Weights of a small GPT-style language model, trained from scratch on English Wikipedia: a variant of Adam for these matrices.
MLP neurons of a small language model. Each row is named by its layer, matrix (down: output weights) and neuron, and shows model dimensions 0-223. Each number is 128 + 24 x the weight over its row's rms, rounded and kept within 0 to 255. Numbers have three digits each.
After each neuron's rows, "fires before" lists the tokens most often just after its 100 highest values on Wikipedia text that the model never trained on.

L9.down77:153121113093129178102107145138149141100100138117114140118116126140102098110162157126109176107149142145143123108142118113125155148160124115140091118133083138157115115162138136133135144161098128136135117150140167093163118104163124107127100108165109130126115124152169093082139147135159130148132106122118140157098130100115099153119142102117163131116129126134121088106131103135155133127130147177088121107146113144104071148095154111138071123158137165136111140124131098092147108133157132117176140107124149101115089142171075148164143130157106154102165129097063138096129168169161139136090137138132110122095131076152121111180108135123143149115162140104083161158137167120157116096095
fires before: "1", "2", "ly"

L12.down315:104119122087182139137083123121109156147112116133173102160153128138136161120127093120106131177115131130141114116172127145191107135103098127142154137087132125102213146163121130110121162079160135111191114105132120117122150134121150121092127151124079144140134129108149116098117138083075139114094143154145085142139125132166111136148106126173127160160115185152118130130136109137140140129119123150148155121148146124073122095099129120098160190111111106147127123124111130115134089069181122153136130135120126102107127126080127137164122132128141125083101161132120146124141136123125137143165100091154158133094118143131142128112078154140124096107111117133121139107088128114133124156135
fires before: "1", "2"

L7.down365:160087115147138118153154147078119138109160174149121149171179108122144106130114121134122105103161109189087126175135159138130118108140099148106128101120130079150116134104121108084129106143135169158106100111054100132114131133129134104125146107150138126145147170099119075109170105121137129152103096125104134090152129142096145133125158139151118117145145128092129121108145159167134106165135122128123095118109142111138134104110091095140111122092091171084177151166115128118125113135102101193156140097120131145139127121149125114136130122153131097164146134128166118150085123139118153103147111112158160116144152099103127131150159171102125128127105087088098185124153141129116138130126
fires before: " |", "\n", "0", "als", " | — | —"

L12.down82:170127132118105139131106131144165118140108150129121109105165141103148160116122139097156127139137099143124131073125138138136118176130096115142151167112129111141086130139143141151167092091108134171177120157101168109116135123123121118109109136143144167072143112121098150121149096187111084116106143161179109141079101124139140116144143116133116136161078085112151122122092131113127142161087137120131163126163090097128126099136153070112119144097111137115091103117139136094087096103125099115159133100154120158118097124105110133146146132134129167109123157148134116148134139142139129184145125153155122108094132104125140110164146186069126131138159105137170112114133116116160186134137
fires before: "1", "2", "17"

L6.down289:108128154133117138115164130135155154164076133111117117105117128107109140153118116128131075130138131130106074124153104147158131146144157163157130146082115126112109125149152099089124150110187161122160085109147140137120155105125093157089166104130103107102133135153127142108151083121138135150152161135137097096130122094144143117157175128121100158150130113098090106132115121123140109109128160142129107194145116139121140109129102110103126099089116144128131139085115135107175149130143128102144160184097145104133146174126151136077137177146081117108104134134145148096077125156188165107132156149103084094132143142143116154119148108114142140120147173094118108097117144132094131125149
fires before: "\n", "| ", "|", " | |"

L6.down411:148136182157113100131130141121134092147153136131111129117161111116109126132114126160155137109124126150126140148138109100114112085115146118104090167072141118105159162140118105088135135103153117126146145126119159073130127072130185138140156092184158123118151145128120125125126117121113133155115118150131117114144145101089153155100124113156124093130142131130144170130166162124107136131117123151145157146135173084123105103137103162125126196111125132058109139128140090148138104144116117113115123084105134133133147151151163123130175085119116141142149126148125169169083169150135115078155089101145133120169119101168111136134184134112114126095110073118116106096127088098143116120121
fires before: "\n", " |", "0", " | ", " | — | —", "."

L5.down82:119147129130180150167140110134115121167099126108131143103122127124153114145117134146109119104169169122144115136099153096127125131127153096110155115122106166052122107082106115142130118170203127154141159117167111111157128139121171109132152107157149099076112113106097111093133132132128115166110186133113132126109145102132134097110163088147128146158097098179118167139109148135134119118128172111148141135153139121140121163132173102125138155085111161126155125147151118134109115113127134089156127124137109192171118117149143140139134156137114138124096098130132112152092101069117124134131121148120140130141160116114155155100148123104129113144148088127126111127052127181116157131101
fires before: "lection", "lect", "a", "our", "or", "ors"

L10.down20:102127125137159118152153144125133108146116103147127133116104126104139110133181141128133163130153122141154151136124140138132147132155136134157103104128167137126087123159136079108139139149129139145157105125105140153098126136086132119138111139142130138149164156095125149146148137115120107138122152146155120126127100105145136112108132131143100122106147108125107130099093100113126134122106118090112094116104094126152131158134143125147117103105106046106122132138131102114137133147128125137143103103080126114138100154136152130143124143155098133140124125134103143142165103140150113136119117154105133123119131141098102133232127000254137131124110129148129143126117149108135105102124
fires before: "\n", "\n\n", " Rep"

L12.down246:122138123114109120141092141113154130100093088094144107121130132093147100102143127153149145169122125105169109081155128130154152119176093108154097115093130139091105164137147145201139142112141108102134121108107095118139131127108107153131116147096136117087135168132081109166170150126197128123163136092141172131140123121137084141111164118140122122159151103152165142111090129109121097174127068106154154114099125133135116139106124124130151124130116112115159108125138107114138150160138082118150104165089149138142097124131142137133178150140123123154149154117136105113105124145181159158134150128124134157127119162168110122163102174093097080118147093137082107113122125108143141114128
fires before: "1", "2"

L9.down426:168090147107131126094157110161140161140131090127168098145120113112134093149157096128178129111125132155121126092133135084146136108163170129163134117173130102125125135114180103105186141138114068124136111126086111107139142149104118114168136113136125102141146134135137114098179129073140109136132113153162127140090137109129106105114093113129097107138169112126142124110086141131119161156095164079144116121124126101145131127157128081139123135157099097086127101134137118136093117111155088128118095128118147145152126144130168180152104129123112099080164118143081164131145120151093111152155088154127129105185170156116135153125124120160126113130095127145124163119146096154132132165125
fires before: " |", "\n", ".", " | ", ",", "ort"

L6.down72:127170094133114098140096103177138128148137155130131129103124121172111138132137132104119088161096134119129141139107117121132117102121140098159096139134154086113143120157118131169141093104142173140139130131110165133102149117113144129129123131163093109080138138122130158113095117123073129153150135110153117141131110113104116155066120141104147113147130150120135165120127138142113129141089078108113149141120131114076115129076167161152175139123191104138147098105159121153133160152147133147107111147123196129108090079146141075096173147099107158170139147146098124101155151126138125130097123078116112144130137130151118120074157111126139151128140128153166154102095100127099170108113
fires before: "0", " |", " | — | —", "\n"

L7.down34:137129128106140134114106092138097125157136152131136100133080138120119140138099136167135126140123125112101099158135112088132120177104100154133124096146123153117133120129133132147123106154147130134150093123115120157134171123173143162127140123142156115107117148108143120121123162080153150140098134130140145165155126126100104143164178118102104139163115133106158093125134140105070114139135086144185164184140144082138122099130141142120190123097133122136083079126112114131120109109113135100069169157164095089125153145132139127137133131117131136151158105089101173105116160182118091099111114136139157129113158121185173091152156098149125125090134109137096129072155122127134110112140
fires before: "\n", "\n\n", "-", ")"

L5.down333:146131142136086125156149098113116162102171099142069128132140125079142105153098138112145122073094097101114144168125160170147104153129157149110116135127140137160135118138091080118117142164125126115127117176112094108155123134155095116128136140157121140207099120185136110152120117137165141063106133164150140106125127144152154112149122114101112144110118120136131103105128137132135116101123118139138132118085155156147098125135081121104092117167119073094129118170112117149093119146115141164125154113130141171141144110149152085115159126117160118131094107145123159132145150088105150157130095086100135114169119144098133102164109131124114103119141152152144110118139115157153092162149
fires before: "\n\n", " The", " He", " M", " In "

L10.down222:124149128112148061136101142172114122178102123085108119112081141160134159102089120091104138114152104113133142132156161111143136134133135110144128100198156145103131113117126148139151138160088167096115117132138106095149133120104119163124106116171118109130134128120136122131104132142088123157110113088136150101102117097135117087167186118121142164124144096128147169138113105146125109123133161153156138096135154131176145093088123146139137126100140152146149126157150158120110108132130118145131165122116120152157164133124134120129124076137112143113110128068136127141153127186079105118098125087136153099125129195094158119100130126152105123147148109160108134120155150095133093076145
fires before: "2", "1"

L5.down305:108143114104130100092140147142138122181127132169129135139158126132144098133129126112112148140154113102180125109096160111112108086136127094118055119101123093093109127126146123079135093104146131081177100138142149145121142134082139131126148082095152127153129193133116133163135142118119128149146138084127090114118132104151134127094137153174136106122127137148152141141149151112115100117117170128178118083158106121161153119105133122127185139180122100170149105129118111135094138121091109112115097134089161102161125162162148131114079123109154135100150094114149133146124157113096152143121129129168118169127140126110171069151128111136127139153139149170138145100130113108117133166132
fires before: "-", "| ", "|  |", "- S", "|", "- "

L9.down135:151101130123167081155134131192146133157175142141167106094083057092144161143132106153168126143153126146181104129123146143130092141100128130158106103133147092137117123107124153126137106154129095114165106113159125107116156090133125133113124132126099123127144146120074090117140101119137120134078145159094127090109173136157133142127158104131101102114143128131133133107104148116098160161103169123159154152134110110126153125089132177169125108118143104109144097118128095118131154122149095140114134141108145094119100142130131109120141148134101118161114154154116179155131174140074110085150161116079119142145173129131131134103111120133108079119152110114129186133126115116102135099130
fires before: "|  |", " |", "| ", "| M", "\n", "."

L6.down116:101107095159106120121165102091181130146127146067133131136120145090123136125154094115121128120103109167138162144193108094111157101134149142141156129123136159147075144125101108122120141114107135126140115142120167123163127119123156119136141142205129117182147142135155199144134142130148087194119115177119117105106130071103117102114132135059130106085148113110136112103125113141141147125108131143112105143140127084142141166137161138149124142146116132120142134134150108143111144133136107134134109144106121137124137149124119158126138097096118141163196088128138125131102119112106166135120121147134148136107152116114103132132130142102118133107157128097153109118084140131119075172063
fires before: "\n", "P", " Go"

L7.down229:099156119130123117140112117117134136149075135116154140118142134113105163106138166109064140074132100134113141173126109148105139081143140137135156158098164131154139111085138104155128127076117164130150161144147099101126186115113118108088112129104083153185121111157119136132136121120123128113105127132105170063084116170130151114105156185140128101170137114133135130122128132131114157144127116122138087140137116121123160113153120093145106175112144134087103126145157121164117119164145127129135117171149086110123099131124148128182172126145116118133124134183129115143123124112093140118145130133143142123153137084102168090140132150098082128124156091099147143114099103112188135132125
fires before: "1", ", ", "2"

L6.down64:121149139085118084079090134125136117149137139176125132106133123111135148133104122139133164113183098110160082137130180143127155124094123116134169175091140139106151170104144145114129140138152137164126048127117157153125140093101158101096115118077156115151130145110118142148111072125142133143131161157137123131142116176135113097146118151126116092105099094131121133114133107119116140184153160125177115080111164093135108152140123118098131138119138175111127136128090143131153119114121129165099150154095080101090113113121149066102087131158103159151128143114127116122172124135135090148130128127131130124140147104134110109133126135120154100171166092110134164132115134129125126159156
fires before: "\n", "\n\n", " life", "C", "=="

L10.down224:103142124099088134123140149128138149127134147134110114146125152136100140101123137109151138119085135123156111120127134156124166119151128091104136095170143100152093156131111111139142131111164090152120147132093112139122122143139109127088145165116114131125081119122128122130108148166150169153117140134125100125091139115122155126126100079110143155115127074129135152107149123141125139152105123143106152127179064131099133116148114121099113065121142191113161121082162099149150131076170149126151121106101126076138137118160171108115165154184110130137076112171121091114180118112129140160137129168115155173121096145133145153146144180128109089142074139146145123116125115085132147137129
fires before: ", ", "ia", " | "

L9.down47:130111152122105124132107096086124158117095138174102065146146144124159149129151165173127136094154118195153109144144167169158102144126160128101128127112139170110127144104124068101104173134131155115102157123093097145126107117149118110125128106090165156135101124102149104129098149101177100116103128133147133143077147135154162157127096136126134106098150115149115113124143136129110130130107131130159122124129135106153133101071097130092153141081177067105101110121107173101106072110126125118122128095129157163148132146165137142107121130144132169165117147108103129125115131094135106148105162134129148137173164159155131113122124100155168135127129109130129144144154143138101126098135
fires before: "\n", "\n\n", ".", " and", " who"

L12.down206:109149115130127120137124121133091140132053138157137120085122148123116157150151127130164105089101119145132108112127141168159112167124115089101101142116119142124139107135115159085157200177164142113171143152114150170133141146112150129137104105123187121159108156083143099135140160134090110124088113169118101103130103080124120128131117078162121108093145113117103127143137125105148110127098102169109143119136120103121130109129125132121127134085176143139104158156113128126103107138119120134132112134144061120144109097111140126139170192130113143106138151128148149108108157132119085136129120129146124062140145155139112092084148120144129141098142147142132136122136098178140112137188
fires before: "1", "2", "eder", "022"

L12.down263:133146152116087142090113141140139160122160159110190091138134100134111156116126165123111136072134152149120162143055184098113104116146125153135105105098114149120134148092133145120133115163131108103110122116115124144097134099122147136168116126125148117092114145107149128166088136150136178127171121113134113107159119149118135107141185130154101144121111194150128117083107121103143159167105136115111124149136121099108101105107119118113092113158110142088130124147115118115117122136131137118118119118117108155149105144159151117090075131119143121108120148148132152109135146147123121112137136151161139127128096091097150127209151153071142156110102123106208130124135123104127170114144
fires before: "5", "7", "2", "6", "4"

L12.down75:122139126090096146149136153095139141125127122138040148128158123133130140102150149129168082128139140113097149118096173117107127130120101125121138139108122133091132135122149161156146093127159136135108158130141108109112104147131106155122100116142143137090116117148108119114104127109127133126128113092136140111152109166096116127155104133153140178186114106125159133107144182100126124128139147122159151100142126125109126108155092151094109125111099137148117115107126167084092137122136145103127132091144127122129114097132119096148214146133120104117139108117145115143113143125111145126120132147093115119137058107116160157118113208219142104127097172153071152131149134138144143159121
fires before: " | ", " |"

L6.down19:142101102142129111117138086132171131103134125156175127153140133117130149123121132151138108089101141116131134175163107128117136132141146120139135129156102148139118116122144133089128079152158169132171135171086146117143103120134080160088077108123115136156106107130158173115203122094161124135169107120118100168106092111143094142108133129136126121129119116159174113110168103124145099135124146100141109122134141144154115128107134129155100138106135104104156149144127143115128094146154074150152109142161106142146126048132114092140146108138118101126116137101106086165138081158061136089151160106115123155152159119126139109133120145124151113136102113146126081152170117146161126128096
fires before: "==", "\n\n", "\n", " ==", "istics"

L6.down304:050079137114109150104111138083103120149117169161125136133121096124153107129120159142131101104127196161110151118088120153129177137100137142177132091123157142187146097157110166093126097120150117133135125118158133138123149121115129138102128147140134131125116136139122126109140130122129157113118158143141147116138146100146108146171115111120147167137128139144116118144132152060086127157121178137144120157131122144101140107134108128149164102069125144137094173127142146145113106159149122155114154092091149136156108066090120063081097164149130122153141128133133136122146111123125127119090122154106111157125148126123176133129113130135138133116109118103135101141134145068103092083106
fires before: "\n", "\n\n"

L7.down382:130105129172159137079100156124161105136144126112141143112141131134146146110186133120130100129131126128156126107146175137042125155165135137123110111102100128168120127137153148109113122135107117118112124119164125074136088132133154146135091149109151147156126129143153102120118177151085126126072061148121093120117132122109144133094139132133124154118139167158160123156105143100148118128127180163138083136139130150126126115133156109119098132109118140178144140140155136122120095127133151146163167135101117166118145090127092169096132143147129149087109108098130109120154110128099143080132168176161154101116103089146147140150104114145076141136143106092122112137109096097134164113092
fires before: "1", "2"

L6.down159:144132116169117110110152161170172134134120178077142083124166111119112164113131079170153091151126122166156152117164104113107108109114125131156136138094106118123122140143100123081120112110127062109135138135126193062170143125140153113161162131132149107123129143126100125118123131146107108139120129110135124120128130093112135151128126140130116127134150129130155160128141141132125139131104138101124147156128158070121187123128142125132121118111181137111152115098153093145130161114123109149120109118095133156158110147140131106134164129077136108114192150133125117114055094129085147136152076134109087157150122065114150170140137157111096115121114146106112141159110130135111140119129
fires before: "\n", "0", " | — | —", " | —"

L10.down360:151123124153116117144115111116143174088112124166140200123131140106129166113130125145132125125087120124102117097107128099166163120165095122121098125083137170159153146111095131154119089122204130116087145126101117158114141119157138091152110172127123116121171109128153122130132125158163127145158142115138141141122130131123164132103152096131133098165132121135152090126086118095108129124130117142145175120162092082166098145164150118131102128133135129128141135131118135109139115126111170163126166104117132133119071110212127122123123121145143130105116153126058163146081126116129123096133089166110125144123145120119173112101118149131127123073133103129124149150125068134137108122100
fires before: " |", "als", ".", "s |", " | Team"

L9.down256:130179122145105148097096148158149068153108103137147144118153130137106149115188152120174134094139095108096126136129132126100090089102133094111131101166146164127114143112116081122123144154097107170142160144185151116093123115134136130109131104114165129107141132125093106149122124122136143126123147128137128116150162106140106145141131103116138132132116155145112100160138148080114144103135121161113128201077136111081135122128139128147175111154143107120118104087142183117135118149136093109145124132176092094120137133086143095171096138102135132094118112136139123114151084141151146106110122175157145105142116145093104096137136121126124118177195137152109144143131089116158143145137
fires before: "1", "2"

L6.down134:152105112136139137116152132088166108128144144125140170153110065084131154154168105147128153154139142150169127138164092041108133114151126122117164156120130110151077139168113098087114119143111138131138136135127168140155097126147150138133134128142144119159143138114148137129189140129109118098131092106114137129085120151160176122128108116103110130116123113144156133124138119147161153121108138194147139146128129101156099110150100133148149146120149102138102119168132100127104149125125122116151122153111122112134112126136131129135119164078137105158188100140119129108110122181132138098175106160099134162109108113151066141086131126118084114153139100150124137088109103119105078147091
fires before: "\n", "\n\n", " High"

L12.down171:123091118115092096143081172124143197157120132098139089104114132180115107157100117147122105111130131130123124105143151157153136110094106132147143136102114134100184138145127111132135137170148122174113157106142159090111090146121095149129107147147146116106127151149097159147065081140111155126117180125114097113129172154155141127080116111166145114158105122102120126137155167092125131140155116119140129112142112125120128142126171163096126090077131135141105155132135100130095161137108125153133107115145140137117126087140117111107170142089103115127166140078103091122110173128115142145142152106136117170158152122159103098150127152161137142113128112108124120086169134117088150159143
fires before: ",", " and", ", and", " |"

L12.down339:147140132138149121096139137123140104125127150145163088115108133148142079097145112145143126119139151140160119138147165173116090159108108101122125135138101140146109152120091102128118104113135105130129137139120108114105087094121168121125157112110121108160130128125156078121167224132118129134104137149154102103138136125132137159109138141134118152178121120158113133129147146124152102161150136172122090088123148109122126130152141099132125118133096137116134111162147115120151093152121118136142113171143118107086133097142121151120065154135163153104081096137123136123173112148142096101119138104127126110127100123112141126079120195232121147116138111123112186160117115089123129084123
fires before: "\n", "\n\n"

L6.down190:119116105113146125125152111111127141142159129133138154111111092122080134111131116135128106149141147092095146136153108120160119135047123116109133119108104153143118130142110118119129115114109126154192133141112165157163139137135135149098144110126120160123095136113094103093151122158106149094145083108166158132150087077091157078090161120109095098135120120145132098126145142100084113135135138129107110124135078132090111155143118114109149142090158133155198139143135134121157164147124111120152156175153130139094133168148136096153136126136135137121158124116121120141136112107157169125178147115151140098152110121100096086074112163101126133193131150136102108145170145106158158123100
fires before: " | ", " |", "0", " |  | ", " |  |"

L4.down242:107106179149154114150123143145169114164135184163111137155144152110110141114145130107147135145137148113117146129096128100137145116150149137115181134135119134098121091158166167140120166164137131134185126151125085073132135132124088112151115132127120113152148147109113069186122128119156127138118153093132095082107108083148159131116126122199155146118109110124120147122083099192169106135143110100136141121129140099151075122105131119130104095134113120130168101084126123126133169119121100122078156128122129142113140156112144139102130159146104113121137099117141113121172126122146118103108082099136161128083114125131163136144129139092110101143149093103114103108158093126093140107128
fires before: "aph", "at", "ant", "ad", "el", "r"

L9.down393:151087154138103175088106139070155081089085156145107126115094148153109111107147122096113098114126105143142134200147139153095145132108130157101124170114149095130102146094132070114136161139105118152134119140155091140071132093110134140082128101126114160113136139151126126120132174132145131128149129124115116106136160162143144112127120094142123115129160151133112123150129112176115111121119118133135100115156143091121125125154138103166116157124123152083152085150163118134152107109152131141160152136147157156097109168091136153148140128118141122126101145126106116154167168082147074090106146137157120133135092185134136126130135174106120125162109139135127120124127155110119141067151
fires before: ".", ",", ")", ", the", "1", ", "

L11.down328:129107108127115145118109125106151148169124143169132090117178135126142129140136170159097147129093132164128129092120135132138137125118100162138133145119139131113103155091163107061122128148113093129126157149122120127160107159161117135127142131114113124123150111165133138103124149125175129145120118154175139133128174127112139133150140131131107110134112105131086161125162126140158122119135110158122127163165100103104100124091126122109136180112141048067135136112121130101120108107140105132129090150108160137160129126150136116135140149144130126115157145096109166092146122161135145133137141126034118115153139144126124127138087110157135126133103099154143113157195058117165057107135
fires before: "\n\n", " The", " In ", " She", " He", " In"

L7.down377:125131108106128093154142171148117126136135130084117088106105107120140127099099092107162068095151147160103098122141132118199133151106186161156101104130121114138105138163133107109164136145159129143124077108098125116130117125105139130141129134123136112127125158099132127140162086116124145140125120101093133142134129115110134127159112067143092088100199104100138135101125120117097119136122161123160137150153110075139144139125114118154135119112129139151150143192138134154072114132146117133170137115085127119142162119133155154156134150114143130122126142111175138123126163182077107120125130121153128135131108122128128123194142165155108124123105136111086146112178081085135113115110
fires before: " |", "0", " | ", "\n", " | — | —"

L7.down20:133130124119159172137135102113142151135142138125137127160124151151149165154152117086119102146144152100100108145156116163107140135132127147120075103091165146154105119075111136132130084141154126122125098141090076078133151111106145144140134138109145117126122132105114137073174194094147127118146108138123138114144144115105135124143137122142154123119160149156148108118142093093092137134148176100129137147116091138107132116161108097148105130108136162165142106178133109134148125110126102128147175114124134160146134065090120132094143114126114137136150081115097134151109136112154129108117085154140139119149079115081131114163106145191083094174086144140117150141088090133141159110135
fires before: ".", " and ", ",", " and", "\n\n", " to "

L4.down433:160127146139145141150149095159138095128130140144107135212126118152159096120128110128134155122122145118143097128143096167121126153132132104147152123124114116087109086143148133118123158139093104152151141107157122122151120122120087145138141074186101131156128128139096120167108133115147148125137125143144110080144142156127184147125111125176145137099140151079160085103120115147124136117153104085159097102122134123083140121120132156136110093144089133080128137191105128142131119145131116085139115133127136132080120168142144147119153165147146130125113180105139111099124159051121120101115116148132080132106124176120101098153114151090115126162083106134134103098157116122113124134156
fires before: "ig", "and", "enn", "end", "idge"

L7.down436:125048135113151097105135106130140159130102145153110155088125164111096098126099092127138117131152170114181134162150131160147111102115149127120148138113117136092117104133147124123134117129145112146130125125156156134103123130132129159135148081131075071160107111132133141130131133154148127144164128101105092194088136155150165100106114127160140134151160116124149138103140138131112141135127142077142101140111128120104153098136113129119119143106158144111127152117123128078063136147169126127144111084142121167107124106112146105174165122109183125133160150122123093147084142113123147158110109148218146121152134107130135114112127131094106157147127149111108089136129100114132146112068
fires before: "==", " ==", "istics", " ==="

L7.down247:128193089092082144116150147105109153080140090120132104148123143134148128134142112146135103107099106141122113130135133132173115127162162111098183138107138149093106123113087127154124129150083136089116122152104075106157134145172138140118115172081150115092141143152117090105159133152122149174122125114171082192143108137136130165135117147167134159125101118125133106135137164090159149151105163128112143085144202110101133113121066110141125080086133124115128140135140154130120121135104105123153134127150136176146104129109146126109106130149153103099085147103107120100152117138137110129133118118127168139140146142075107133147099152143133130135123138143107154106133120129119093139157
fires before: " |", " | ", "; ", "°N ", " by", "1"

L12.down354:120111104162142130110107114168124125093119143135135141116123097138101114082112146118123102079149107151125152128137092121101116104108114138151111122143068114133105098163168113119119150127125142128096086141088118103127156130135153116101150160132133137121140167150114146129151155137147138135130169117187114129094184105129128162136099140136113131104138184132136124073137162144149123159097099085166146111150096110145137153114127098108117127127114124168124092145179113123179094145091138161156130091154130134112073125132122109183118180144143137089115126140126113102155138125135122127104120132122113115127112105143102149152140139219127108132169139102118126144148091106163087161113
fires before: "1", "2"